Weights of a small transformer language model.
Size: 13 layers, 6 heads of 64 (2 for keys and values), vocabulary 2048, 10.9M parameters.
Training: a variant of Adam for these matrices, 247M tokens, 7541 steps.
MLP neurons of a small language model. Each row is named by its layer, matrix (up: input weights; down: output weights) and neuron, and shows model dimensions 128-255. Each number is 50 + 12 x the weight over its row's rms, rounded and kept within 0 to 99.
After each neuron's rows, "fires after" lists the tokens most often just before its 100 highest values on Wikipedia text that the model never trained on. A number after a token or word is its count.

L10.up140:31 36 48 45 46 48 51 45 36 48 59 75 26 55 44 48 55 54 58 33 39 41 36 59 46 54 64 26 61 62 52 65 42 48 69 46 49 38 48 59 65 45 51 45 67 23 29 51 56 32 45 47 39 41 36 36 46 52 60 66 57 73 41 41 33 46 46 41 43 45 46 63 55 45 55 41 52 39 68 21 42 59 46 54 35 58 52 36 60 54 36 52 54 46 85 51 42 47 18 60 65 31 43 46 59 47 41 29 57 54 53 42 47 52 40 61 45 46 63 79 51 31 35 44 77 54 53 40
L10.down140:50 58 69 52 51 65 32 73 43 58 36 31 56 64 60 43 40 38 71 56 45 53 60 39 67 59 55 59 51 50 43 64 39 48 20 49 48 45 58 68 41 53 57 55 44 50 59 42 42 46 62 38 53 63 69 56 43 56 69 59 57 28 57 67 38 57 56 62 48 37 60 36 52 54 49 21 53 44 34 58 48 49 27 78 68 31 34 69 65 38 75 51 55 31 60 64 53 30 28 51 33 62 48 49 24 36 63 63 57 76 62 55 55 58 47 75 60 47 38 58 38 57 64 50 52 69 51 54
fires after: " " 43, " St" 6, " st" 5, "ad" 5, "″" 4

L5.up926:41 59 53 48 39 40 47 48 25 51 78 72 47 52 27 42 39 56 64 62 65 48 48 77 54 67 78 47 69 35 44 56 49 52 29 52 52 51 37 49 56 50 67 36 59 40 42 35 33 28 58 53 40 27 50 52 45 61 54 58 57 61 53 60 41 51 42 58 64 35 49 36 37 68 58 28 68 58 67 55 27 48 48 55 43 29 39 18 64 52 57 52 58 30 50 48 47 73 43 48 59 58 45 64 51 30 53 65 45 47 59 70 48 52 53 49 28 52 54 45 45 45 24 56 57 55 54 46
L5.down926:62 63 45 70 47 52 50 58 50 65 32 40 57 59 65 64 57 50 42 51 46 77 51 64 35 29 49 58 31 57 48 43 68 50 61 62 60 58 67 46 58 43 50 35 35 56 64 47 66 46 48 74 60 55 44 60 51 53 48 68 33 28 84 57 68 69 39 41 38 55 38 55 63 45 60 54 38 51 32 46 41 38 50 50 46 36 65 65 40 43 35 44 25 49 54 58 47 49 48 58 48 24 46 38 34 61 34 49 46 70 48 41 57 43 52 55 63 65 55 59 50 65 58 36 39 45 61 70
fires after: "\n" 52, " " 20, " |" 18, "." 8

L3.up467:45 64 53 52 44 25 61 49 42 48 39 72 50 50 49 62 53 53 47 56 60 45 55 57 73 56 53 73 65 70 45 32 51 72 71 50 76 40 41 63 60 60 47 54 54 52 37 51 55 76 49 54 66 40 69 55 49 54 70 49 40 59 51 40 64 51 73 43 39 43 71 50 59 62 49 56 51 56 39 37 50 38 48 43 56 43 54 43 50 76 67 29 52 46 52 49 48 55 48 50 66 32 43 28 54 30 38 54 40 44 44 60 64 65 51 77 59 65 38 49 35 42 43 59 63 58 51 49
L3.down467:60 38 40 60 62 19 44 38 50 45 69 31 37 48 44 43 44 67 28 46 70 62 50 52 57 43 45 48 42 55 75 48 66 31 70 45 37 42 68 48 37 46 62 44 34 50 35 49 41 38 50 49 66 58 50 48 40 53 41 53 71 39 45 42 56 57 41 45 67 48 47 67 51 44 40 66 53 47 36 60 60 42 38 45 20 53 44 58 53 50 63 59 54 61 48 68 52 61 58 03 89 58 62 55 35 76 60 67 57 27 57 36 39 54 49 43 68 52 58 67 40 52 49 33 40 55 51 38
fires after: "\n" 27, "===" 25, "==" 25, " (" 6, " \"" 5, "(" 4

L7.up1005:51 48 55 48 40 38 50 48 50 27 27 50 86 50 61 57 45 51 39 50 59 56 51 47 75 47 52 50 41 50 44 58 49 59 40 47 28 44 39 49 60 54 60 69 31 39 34 38 43 46 46 54 40 50 46 61 51 38 70 55 44 60 61 36 51 46 60 66 58 48 77 17 48 46 56 53 54 67 46 36 57 51 61 47 43 29 53 32 64 25 67 43 55 58 59 44 46 36 57 50 60 59 68 37 45 45 49 56 75 55 33 45 49 44 59 78 58 20 18 47 44 39 44 49 66 50 42 39
L7.down1005:58 54 64 36 22 22 50 49 46 48 37 49 52 43 47 33 48 42 39 64 35 46 70 45 44 47 40 59 55 41 26 56 48 45 32 60 51 57 43 43 41 48 48 35 52 52 38 50 39 48 57 51 56 43 49 67 55 42 37 41 27 45 30 49 52 31 38 57 44 63 52 61 31 69 45 40 27 50 49 53 73 40 50 57 41 43 31 61 37 68 53 40 42 61 61 45 45 68 41 47 53 49 46 51 62 48 58 54 51 53 31 58 55 46 45 45 48 38 36 42 92 61 50 31 55 46 67 64
fires after: " " 40, " a" 13, "s" 9

L3.up763:32 62 56 51 28 56 59 32 48 33 60 56 56 53 49 58 52 41 52 44 55 26 44 57 70 46 80 79 68 42 44 27 61 71 32 52 58 59 07 48 50 51 40 62 57 42 37 74 49 52 49 54 52 26 61 54 46 59 78 44 47 54 54 47 53 44 57 63 56 63 89 49 52 48 53 55 30 50 44 61 53 53 31 52 50 31 62 43 51 59 82 31 57 47 53 53 48 63 42 67 61 53 44 51 47 32 35 44 46 50 54 63 67 47 37 65 35 44 32 49 42 44 44 73 54 55 61 62
L3.down763:55 35 78 49 50 21 68 42 43 29 74 49 32 70 38 60 57 68 39 54 53 67 45 80 66 44 45 50 58 66 82 66 42 36 54 61 28 51 50 52 33 29 37 72 45 49 25 44 41 48 56 49 56 20 44 49 39 52 34 54 65 44 55 60 64 48 62 39 44 50 45 54 50 56 23 62 41 38 54 65 55 46 54 31 34 61 38 53 63 47 72 39 45 80 49 78 47 62 41 42 68 27 60 47 46 65 68 65 39 44 65 49 44 52 70 40 50 57 51 51 36 56 61 31 36 45 49 51
fires after: "\n" 66, "==" 13, " \"" 8

L5.up492:70 53 49 50 43 80 55 32 40 38 65 57 53 53 48 44 48 62 52 50 52 61 31 68 52 51 69 44 73 27 38 49 45 69 29 60 33 70 25 57 59 49 41 60 58 41 49 32 33 43 52 54 32 43 37 35 37 57 58 44 41 58 49 63 52 53 57 58 50 59 60 59 43 64 69 32 64 35 59 78 43 46 59 53 59 47 30 62 56 57 43 34 56 57 59 43 36 59 44 44 39 38 54 39 64 39 50 45 52 45 44 67 65 78 53 49 28 34 36 53 46 53 51 63 51 51 55 46
L5.down492:36 43 60 63 50 35 37 52 46 65 33 47 65 45 47 48 45 49 37 51 42 39 48 53 53 40 33 54 24 73 53 57 60 49 42 51 70 48 31 30 45 39 64 57 39 45 57 43 64 42 43 50 57 51 74 83 43 45 40 50 44 55 47 54 50 43 46 46 67 44 66 55 49 67 60 64 40 56 59 56 31 65 40 55 47 41 59 32 39 67 49 59 29 51 60 66 51 33 52 34 42 45 51 58 39 40 59 46 46 73 41 40 43 36 46 41 68 56 37 54 49 52 20 75 39 52 52 80
fires after: " " 28, "." 18, " (" 6, ";" 4

L4.up403:46 56 41 45 35 54 72 32 46 36 55 59 35 58 67 51 80 47 53 32 48 44 57 41 64 47 74 78 50 61 63 29 58 68 50 58 55 56 27 66 60 60 38 42 67 38 43 37 54 54 38 70 53 41 53 48 37 60 71 52 51 37 39 49 59 40 57 51 27 40 58 52 75 64 38 55 40 55 49 52 52 58 53 52 62 50 66 35 38 65 78 43 55 50 65 64 41 49 31 67 63 60 50 43 50 45 56 40 46 45 51 71 39 53 53 51 17 53 41 60 43 67 50 58 43 42 34 54
L4.down403:55 35 43 40 60 31 32 50 45 48 48 49 47 41 55 46 52 62 66 44 33 45 54 71 51 47 49 39 47 47 35 46 57 39 59 54 24 44 56 61 42 47 51 73 32 34 40 54 43 65 49 70 64 71 70 61 28 57 26 56 54 60 39 46 63 55 44 66 53 45 25 55 54 57 43 44 56 56 54 39 51 46 33 51 39 47 69 42 55 23 65 31 37 51 48 77 52 71 44 50 45 74 51 51 53 63 64 48 56 40 68 31 45 47 70 60 52 38 48 44 49 64 73 32 41 53 50 34
fires after: "\n" 78, "==" 11, "===" 5

L6.up69:44 51 48 39 49 75 45 46 49 47 22 69 58 53 47 46 73 40 59 35 63 54 49 40 58 59 49 49 56 65 65 45 58 57 42 40 50 47 43 44 30 43 66 48 45 46 49 41 31 39 61 49 47 74 17 15 63 49 47 57 77 60 72 68 42 36 20 50 44 50 41 63 55 61 62 49 50 59 74 58 43 52 58 63 37 42 25 47 47 46 54 48 67 48 77 48 45 74 50 28 68 39 54 53 38 35 58 60 60 42 49 48 52 66 62 34 36 37 52 55 33 57 36 51 71 56 52 50
L6.down69:58 51 52 53 50 29 57 37 69 55 29 38 54 57 41 51 73 53 74 57 40 48 54 40 37 58 33 60 43 63 40 52 45 38 73 54 42 44 51 37 30 75 55 33 41 56 50 46 57 37 64 47 59 51 65 35 27 38 41 70 56 47 36 41 57 65 80 59 48 43 46 52 58 48 55 63 72 46 50 73 55 51 56 54 53 45 20 67 66 53 47 55 38 61 80 44 65 50 50 67 60 49 59 45 34 46 38 49 59 53 36 58 43 59 28 24 49 56 49 28 51 46 61 46 53 60 49 69
fires after: " De" 22, " O" 20, " E" 15, " de" 11, " He" 9, " he" 8

L4.up999:31 49 55 51 47 62 81 40 50 42 67 66 56 51 38 48 64 52 29 44 60 28 48 72 52 50 81 73 72 64 39 35 56 60 26 57 55 55 28 59 56 80 42 72 34 56 43 47 58 58 44 59 41 55 41 53 59 46 71 46 40 61 54 51 51 45 77 46 41 65 67 55 52 45 55 48 29 56 60 61 40 48 52 47 43 42 62 56 64 57 72 33 55 56 59 41 26 53 56 49 54 32 31 48 53 24 39 47 41 41 54 49 71 54 40 61 53 38 49 51 42 55 34 60 68 59 45 43
L4.down999:51 63 55 63 48 62 83 35 43 39 65 30 49 43 39 33 29 47 46 36 69 60 42 70 60 57 50 51 56 50 60 64 43 49 46 45 33 50 60 57 60 33 54 60 50 63 41 29 17 72 68 43 50 45 37 54 55 45 45 48 52 47 50 59 60 55 67 58 55 54 50 66 62 54 41 64 66 42 47 51 54 38 50 44 38 74 50 57 60 55 36 58 61 60 44 20 42 77 62 59 46 28 54 22 64 62 65 54 45 70 57 40 32 63 56 43 78 65 49 66 39 62 48 37 45 55 56 55
fires after: "\n" 71, " \"" 10, "==" 8, "===" 4, "." 4

L6.up136:35 68 55 34 68 42 52 49 64 46 48 44 63 59 49 66 74 52 45 41 50 37 41 55 37 36 50 49 49 47 38 54 61 56 61 69 65 58 31 69 47 74 60 69 53 47 47 53 68 66 43 28 35 40 49 55 68 51 35 41 51 37 49 43 44 31 65 53 43 44 53 36 21 51 49 56 34 61 64 48 36 50 38 46 34 35 49 56 51 46 72 59 54 29 38 54 44 76 65 58 52 38 54 66 48 62 58 39 21 61 53 52 49 46 57 60 49 62 46 46 40 52 43 52 59 62 28 17
L6.down136:56 59 52 42 33 55 53 48 49 47 42 42 59 65 35 64 62 59 41 59 32 60 44 56 68 36 47 51 44 59 52 43 41 43 42 38 40 38 56 41 35 40 21 32 46 50 59 39 37 41 45 49 68 49 34 53 34 48 53 50 64 47 37 47 67 39 51 35 44 50 64 71 61 64 56 64 45 26 52 62 59 40 34 29 44 54 67 73 55 77 55 45 63 45 61 39 36 45 56 47 57 49 15 60 55 60 43 47 47 35 58 42 57 54 66 39 38 59 39 40 39 29 32 43 50 48 79 63
fires after: "mu" 12, "ta" 9, "u" 8, "b" 8, " Pa" 7, "sa" 7

L4.up949:29 51 62 35 44 51 64 49 57 44 58 71 41 60 52 56 54 43 62 36 54 54 46 57 62 67 69 37 45 54 58 60 33 57 26 60 44 48 25 44 39 34 45 61 57 56 32 50 45 67 22 52 39 63 22 50 67 47 44 70 48 64 58 71 46 53 59 48 57 50 48 35 43 48 66 50 56 60 55 61 48 46 70 47 23 19 52 50 65 53 46 28 52 40 65 39 48 70 54 23 60 48 30 16 42 51 50 56 36 42 69 78 37 50 40 63 46 56 31 49 41 38 50 46 60 56 45 33
L4.down949:48 46 50 35 50 82 47 69 59 41 67 41 56 42 47 46 62 55 35 52 49 58 47 53 42 62 57 42 63 30 34 58 28 48 72 36 41 34 53 51 56 62 53 53 60 54 62 30 50 70 56 63 52 59 71 50 54 53 64 51 49 64 57 48 46 52 55 67 23 48 61 67 46 47 41 43 43 39 72 38 37 58 37 35 44 36 57 45 42 49 59 70 54 28 37 38 64 48 66 53 44 44 52 94 48 34 44 37 40 28 37 38 45 64 51 74 32 51 76 56 23 46 65 56 52 52 60 26
fires after: " " 20, " 1" 17, " a" 12, " |" 11, " 2" 7

L7.up596:24 46 51 35 40 48 68 58 55 53 53 70 54 47 55 63 52 45 42 41 47 45 40 48 58 58 60 50 60 31 56 73 38 34 40 55 56 38 68 55 62 55 53 59 49 48 35 34 33 57 52 48 56 37 70 57 38 41 64 53 51 55 47 42 10 44 51 47 54 40 56 37 46 61 31 44 55 47 56 49 23 56 41 33 57 58 56 37 50 61 41 39 47 44 64 45 52 53 34 51 62 32 46 38 54 39 45 71 66 65 57 33 49 39 48 58 39 54 58 77 40 43 44 52 74 77 43 43
L7.down596:66 48 45 44 55 44 42 49 55 50 35 44 40 57 61 34 62 57 45 41 42 41 52 28 77 43 42 48 51 55 21 36 75 41 28 30 72 52 62 39 43 51 31 51 76 54 57 65 83 22 55 36 73 75 41 58 45 41 48 51 51 42 62 60 51 85 52 60 51 56 58 38 60 27 56 48 58 41 27 56 48 55 68 56 57 66 53 58 55 36 36 51 41 43 61 56 50 42 53 59 34 42 48 38 58 48 55 37 65 54 21 48 44 70 49 28 66 61 52 49 54 66 69 47 44 38 57 53
fires after: " " 20, "er" 13, "ist" 8, "c" 7, " (" 6

L5.up729:53 47 59 32 20 19 70 55 53 47 51 63 39 40 55 68 76 27 54 52 59 37 31 49 52 49 54 67 54 68 60 35 61 60 68 50 52 35 34 49 56 71 63 60 53 46 53 33 50 71 30 49 49 53 50 53 60 63 63 41 47 65 72 50 46 50 67 52 39 61 45 51 54 42 64 45 47 35 49 69 46 42 68 36 42 44 28 68 67 43 58 37 55 12 50 45 49 38 26 51 63 50 45 29 43 51 47 67 44 39 61 73 44 77 39 60 50 70 41 50 38 35 57 52 84 65 60 45
L5.down729:42 60 27 57 69 52 44 55 54 42 49 58 55 70 25 30 53 28 64 54 35 47 29 49 61 31 49 44 39 34 55 36 54 38 54 53 37 31 63 68 64 53 75 42 32 36 61 36 57 21 59 57 62 42 68 49 43 45 47 67 54 34 45 34 36 53 40 59 49 46 53 77 49 43 39 57 46 40 53 52 50 28 58 43 48 73 61 53 37 58 43 71 62 44 36 39 62 43 53 56 67 34 55 29 31 42 39 61 62 66 51 46 52 58 36 61 49 50 53 47 52 62 56 48 36 48 66 52
fires after: " in" 23, " is" 19, " the" 9, " a" 8, " of" 7

L5.up315:59 71 56 63 43 54 60 33 41 55 42 71 57 47 39 54 73 56 47 53 66 51 33 79 55 51 66 51 74 47 41 52 72 61 45 48 48 43 20 52 58 73 34 41 54 49 45 44 34 36 57 63 19 40 41 45 47 56 53 42 38 59 56 55 46 36 73 44 68 30 64 25 36 63 65 60 48 57 56 47 42 39 67 50 27 38 47 53 42 50 63 31 53 49 53 38 39 49 54 44 43 49 55 51 56 45 59 64 53 74 55 56 48 44 53 47 34 45 39 53 43 48 43 61 73 54 47 61
L5.down315:63 56 35 44 46 38 38 38 54 38 20 40 40 65 52 55 45 55 61 59 45 54 41 56 52 35 46 62 49 59 67 28 45 70 51 58 61 57 33 32 65 24 56 28 64 43 63 37 40 45 63 43 60 28 56 66 52 43 49 50 56 44 45 27 56 29 50 44 38 56 64 73 45 21 60 37 37 60 53 77 65 67 48 40 52 49 72 51 46 72 54 48 38 36 37 57 40 42 40 45 47 74 49 29 30 37 57 55 46 24 47 55 60 44 60 47 56 57 37 46 29 52 62 46 62 61 67 43
fires after: " the" 34, " The" 16, "." 7, " |" 6, " " 6

L5.up831:54 52 56 41 32 42 51 59 51 51 53 52 56 56 49 49 51 45 38 42 54 54 56 49 64 37 58 52 54 60 71 50 43 54 40 54 43 51 47 59 37 47 65 58 50 73 46 42 36 67 42 61 40 52 56 16 51 58 75 52 48 74 45 51 30 50 73 52 31 48 71 47 43 35 79 40 35 45 47 54 39 41 64 43 49 45 38 59 74 54 62 39 49 45 56 41 44 41 73 49 60 34 42 38 46 49 52 40 47 37 37 56 67 55 47 76 29 16 39 60 36 40 58 44 48 53 56 47
L5.down831:37 30 42 41 49 46 56 63 61 45 49 55 79 35 43 53 55 36 59 52 42 57 32 53 51 53 65 60 78 63 56 26 46 49 60 44 47 55 57 55 73 58 53 25 56 40 66 50 60 47 39 40 41 65 49 43 29 51 54 44 41 40 64 57 53 72 38 50 62 51 57 47 44 64 49 48 42 56 30 42 41 55 58 44 58 55 43 69 40 56 40 54 49 59 53 72 58 50 42 33 50 35 56 43 41 73 55 85 44 62 52 67 38 55 42 51 68 42 67 46 42 79 44 70 62 32 32 44
fires after: " a" 25, " is" 17, " an" 8, " was" 8, " one" 7

L5.up243:52 53 46 61 45 38 60 38 45 25 41 50 63 56 37 59 55 56 39 48 58 42 41 62 67 59 70 54 77 38 51 34 63 69 44 38 44 22 27 55 49 80 42 60 61 42 44 69 48 72 53 59 47 34 52 50 53 50 76 40 56 59 56 41 48 49 85 36 48 38 67 55 48 54 44 45 73 38 55 42 51 50 65 40 47 37 19 49 74 45 72 23 50 30 50 45 42 61 59 46 57 40 49 20 60 42 49 56 56 55 49 48 53 56 60 63 36 57 27 80 42 45 54 41 56 47 43 57
L5.down243:47 60 45 75 65 41 49 50 51 71 47 57 48 42 50 56 37 29 54 59 38 28 36 44 46 40 38 48 37 64 25 49 36 53 49 53 57 69 14 53 51 44 52 44 45 40 63 39 46 27 28 57 61 71 57 41 49 46 54 44 43 37 48 62 32 59 33 31 50 53 58 43 50 39 67 49 53 56 45 72 37 47 45 50 36 57 56 53 33 52 38 79 42 48 48 30 47 29 42 56 29 49 38 60 56 40 38 57 44 45 51 60 45 41 55 32 68 53 53 36 55 43 52 34 57 56 56 44
fires after: "." 73, "," 5, " " 5

L7.up265:70 34 62 40 28 24 61 43 46 52 63 40 60 43 43 71 54 49 62 59 81 46 42 57 74 44 60 39 54 53 49 51 40 47 28 53 48 46 35 53 57 50 69 55 50 52 57 52 32 86 46 48 31 48 38 28 63 53 56 55 51 52 54 43 45 53 51 53 40 67 47 40 41 55 58 57 46 56 64 47 49 41 81 41 38 23 54 35 53 53 77 49 45 40 40 31 52 57 54 59 51 44 39 44 55 46 68 78 42 41 46 46 58 67 55 56 33 60 34 37 48 48 47 48 55 34 36 40
L7.down265:48 48 34 49 68 58 50 60 49 24 65 61 61 64 44 37 50 75 61 54 55 54 45 31 37 42 47 41 69 67 58 52 34 48 76 55 60 56 58 64 33 45 42 52 51 36 59 32 61 48 26 56 35 51 77 55 58 64 54 41 39 56 41 35 48 59 59 35 43 47 40 63 38 81 48 48 39 55 53 67 50 58 39 38 48 71 56 51 41 55 40 35 30 41 56 57 57 57 29 35 55 57 43 42 38 55 52 18 77 47 25 74 62 60 73 53 51 50 40 47 67 55 54 53 66 58 63 39
fires after: " " 26, " a" 15, " was" 12, " |" 8, " to" 6, " the" 4

L10.up755:31 51 52 52 24 38 54 42 41 44 44 56 39 48 59 51 35 52 36 36 57 36 52 51 63 44 51 53 64 48 56 54 65 46 30 56 31 27 34 45 67 64 52 54 28 42 27 32 29 37 37 52 45 48 53 46 48 38 59 63 56 59 45 49 48 48 73 77 56 45 55 29 59 44 49 50 60 71 69 47 28 51 49 63 36 35 70 40 61 64 58 33 40 40 65 37 70 29 64 53 51 48 52 42 49 47 48 42 55 66 51 47 71 60 46 64 67 42 55 47 34 49 19 64 56 43 59 50
L10.down755:51 64 44 56 59 46 58 56 34 62 51 35 57 41 64 63 35 61 37 69 40 41 52 44 75 39 45 64 56 36 37 30 67 44 07 55 34 53 54 62 51 38 55 41 42 72 51 09 63 34 58 32 43 57 33 56 43 38 38 52 57 34 38 55 50 60 52 44 56 51 65 58 66 66 53 48 71 57 47 35 64 36 49 46 44 35 58 60 36 51 52 14 27 47 64 58 71 50 53 46 49 51 40 47 51 60 51 59 46 68 41 59 66 33 67 50 63 35 61 50 62 56 63 59 12 60 60 57
fires after: " " 57, " st" 4, " d" 4

L4.up58:47 66 66 43 43 42 56 58 34 60 42 47 35 47 61 67 71 40 55 47 65 51 59 51 50 43 52 49 69 35 41 41 59 71 49 87 56 40 23 52 52 84 68 47 56 56 51 38 46 23 76 45 34 43 54 31 54 60 68 47 42 52 60 52 28 37 58 75 62 50 87 43 40 54 51 51 63 51 79 63 31 39 53 52 39 42 20 53 60 45 72 57 50 43 68 45 39 55 32 30 55 62 37 36 46 52 29 59 30 58 72 75 47 56 49 50 50 39 53 37 44 51 49 57 54 58 25 50
L4.down58:54 58 48 52 46 64 49 39 42 46 40 42 25 43 54 12 45 43 65 42 42 38 45 50 23 21 62 57 57 47 51 29 70 90 36 39 48 65 48 45 59 53 43 51 53 53 51 67 54 57 73 43 48 57 53 64 51 43 57 61 13 56 50 45 57 48 82 40 33 61 71 48 42 48 65 59 38 52 64 55 48 60 59 62 57 41 40 71 39 61 58 42 49 62 66 49 38 47 43 47 41 20 51 44 40 57 43 51 38 40 49 57 78 60 50 49 44 89 39 76 56 67 63 59 56 57 61 45
fires after: " " 33, "." 10, ")" 10, "s" 6

L4.up614:42 59 42 54 40 56 57 39 33 51 55 48 57 37 43 53 61 54 50 62 57 41 55 56 62 41 71 54 54 72 55 25 50 69 55 73 47 73 17 46 63 66 54 34 49 46 56 67 58 67 28 59 30 58 41 58 44 57 67 47 28 43 57 49 50 45 63 45 53 58 64 41 44 48 59 31 55 59 51 45 52 35 35 71 44 40 44 52 48 61 57 51 57 38 59 56 50 41 44 60 46 55 16 44 41 27 33 46 47 65 43 57 76 40 47 50 43 46 38 55 50 39 41 77 59 57 37 48
L4.down614:69 37 57 36 61 34 28 47 54 37 69 69 42 57 53 56 62 45 42 55 29 53 57 78 56 58 51 53 59 55 55 60 59 44 61 32 42 57 58 53 32 46 49 83 37 44 29 64 55 55 60 52 50 49 33 48 39 49 27 56 58 56 28 46 58 52 64 54 53 45 64 69 53 57 48 41 48 47 52 54 51 67 60 33 43 31 52 39 64 74 89 40 38 60 69 58 67 45 51 42 80 38 57 62 49 78 43 26 19 42 54 80 37 52 48 47 51 44 45 51 62 53 59 43 39 33 49 46
fires after: "\n" 94

L7.up525:35 57 40 53 44 49 65 65 43 42 39 46 64 63 42 44 75 54 40 51 72 61 60 42 51 64 53 75 60 55 64 39 40 69 61 41 46 55 42 48 27 36 77 47 25 39 49 67 37 72 28 43 48 49 46 30 46 39 54 47 51 71 56 53 35 34 41 45 19 49 70 40 42 51 68 30 44 50 79 68 40 58 41 57 57 47 26 50 46 48 62 49 67 31 45 39 31 56 43 46 47 48 49 62 46 38 40 70 41 39 34 50 53 61 53 46 44 54 49 44 35 48 34 39 80 64 58 33
L7.down525:44 66 43 46 36 39 57 51 42 34 42 28 53 53 48 46 57 40 46 63 59 69 53 40 67 28 55 60 67 56 74 53 61 38 47 43 62 50 57 23 60 50 36 65 63 53 48 45 51 70 69 44 62 49 51 51 20 59 33 59 60 28 30 78 60 43 54 53 53 57 48 40 36 59 38 52 56 46 37 58 52 64 55 59 54 63 25 52 52 68 60 52 40 66 49 42 59 55 40 54 62 36 76 36 43 58 40 64 48 43 47 30 53 49 53 38 19 55 40 56 55 50 61 30 47 52 47 38
fires after: " De" 19, " de" 12, " In" 10, " I" 8, "I" 6, " in" 6

L4.up370:37 59 43 41 57 58 48 44 51 48 53 61 52 46 55 60 72 47 52 49 47 39 70 47 75 34 67 84 54 63 35 36 57 60 61 57 56 48 54 56 39 75 40 58 67 34 62 51 61 77 53 69 73 43 59 47 41 52 61 52 46 63 48 31 59 46 58 61 35 56 81 52 67 47 40 63 22 44 46 47 49 51 52 48 44 50 72 40 47 66 91 57 53 43 56 74 37 38 45 62 71 51 40 54 39 41 39 44 44 46 47 54 51 63 48 63 49 37 53 49 46 51 48 77 55 52 47 42
L4.down370:40 52 35 48 69 16 63 42 50 42 49 44 42 63 55 47 28 55 43 45 48 70 51 52 64 62 58 46 50 58 45 38 66 53 33 40 47 38 48 49 37 46 34 52 50 53 29 56 58 60 51 67 52 29 51 51 49 55 58 68 55 63 53 25 67 47 61 45 56 45 45 54 63 34 44 62 70 46 41 48 48 37 49 47 28 51 58 46 64 56 71 24 55 53 68 64 57 54 57 52 89 66 57 58 49 80 55 42 38 41 78 57 37 42 49 60 67 45 51 50 45 52 59 43 43 43 47 19
fires after: "-" 23, "\n" 16, " (" 13, "–" 8, "/" 8, "==" 7

L5.up116:33 58 46 32 34 32 51 70 59 18 57 68 64 29 47 54 54 47 41 57 75 59 70 76 71 53 70 59 26 60 49 58 48 53 49 62 48 47 46 36 53 43 44 66 40 47 33 69 44 82 20 72 48 60 44 48 58 49 68 71 43 68 58 53 41 40 59 69 49 42 52 39 44 56 50 37 55 80 61 43 46 37 57 49 34 23 54 33 54 46 54 27 54 46 51 61 56 41 53 29 71 57 63 43 48 22 49 59 50 46 68 67 43 59 48 60 53 44 38 47 35 39 48 48 38 60 59 40
L5.down116:56 42 54 18 47 50 42 75 60 31 42 58 61 47 46 40 66 22 61 51 24 23 40 43 38 57 42 56 46 58 57 47 37 39 51 15 43 49 73 51 56 47 67 53 56 52 55 49 54 46 73 41 65 56 48 42 50 56 41 55 34 56 33 39 47 69 53 51 55 62 50 47 51 35 40 44 37 46 62 67 50 56 30 43 66 68 47 32 48 51 50 57 61 84 59 32 48 27 62 38 58 42 45 61 61 38 41 63 59 66 32 57 45 59 33 27 42 46 55 40 68 67 49 38 50 47 62 50
fires after: " in" 40, " at" 23, " a" 10, " the" 8, " " 4

L10.up778:48 51 50 59 54 47 67 41 41 31 67 60 20 42 22 65 60 33 50 46 43 43 26 52 44 52 50 72 44 36 53 45 81 65 78 50 39 56 26 52 53 34 72 78 40 32 46 55 67 74 42 25 50 67 38 51 42 41 48 62 56 54 44 52 57 34 61 55 41 48 55 51 63 54 55 56 42 64 49 46 43 52 55 57 58 37 49 58 37 58 53 51 51 38 71 53 50 39 37 66 57 56 30 65 60 48 55 55 40 35 43 51 49 54 21 42 33 65 33 44 35 42 27 56 55 47 30 47
L10.down778:56 59 39 58 60 41 36 34 51 58 36 40 61 58 66 47 43 53 35 45 47 53 37 58 42 49 32 42 55 66 43 62 39 49 50 53 54 79 55 54 67 37 48 47 82 47 57 49 31 56 41 21 54 72 47 54 59 43 47 64 34 51 48 58 65 68 34 49 81 48 37 55 51 47 74 52 54 41 38 56 49 38 71 44 56 50 51 66 77 44 36 72 49 62 45 41 40 65 54 30 39 49 42 33 51 46 56 54 48 59 44 32 50 51 33 45 70 43 40 58 15 70 39 39 44 62 59 51
fires after: "-" 14, "wi" 11, "|" 9, " re" 9, " Time" 7, " Jo" 7

L4.up626:19 52 66 57 32 53 65 56 55 42 49 48 60 25 58 52 71 53 45 56 57 69 49 80 63 42 76 45 61 53 36 62 44 21 44 37 35 48 41 43 71 43 39 55 44 36 38 42 29 67 17 58 56 44 69 41 45 52 46 64 52 57 40 70 31 46 50 74 52 39 54 35 43 57 45 47 71 46 61 49 40 52 42 66 59 49 67 44 47 75 45 41 54 59 60 49 48 61 37 58 48 52 33 41 57 31 37 56 56 74 67 57 59 54 59 57 40 42 64 53 41 35 58 60 61 61 46 27
L4.down626:60 40 41 52 52 61 60 47 35 56 48 50 40 53 47 24 41 51 48 43 43 78 54 57 64 68 20 60 39 57 41 54 54 55 36 55 44 51 61 45 44 56 76 58 38 40 41 75 59 66 58 32 69 43 27 67 46 50 59 35 32 35 58 84 44 48 49 35 58 57 51 62 49 53 34 47 44 46 52 37 58 39 48 58 35 47 60 42 31 57 53 74 35 43 75 60 35 62 50 43 38 50 53 47 53 70 53 50 51 53 28 41 43 59 36 44 64 58 60 51 44 51 38 76 63 41 55 55
fires after: " " 48, "s" 6, " (" 6, " \"" 4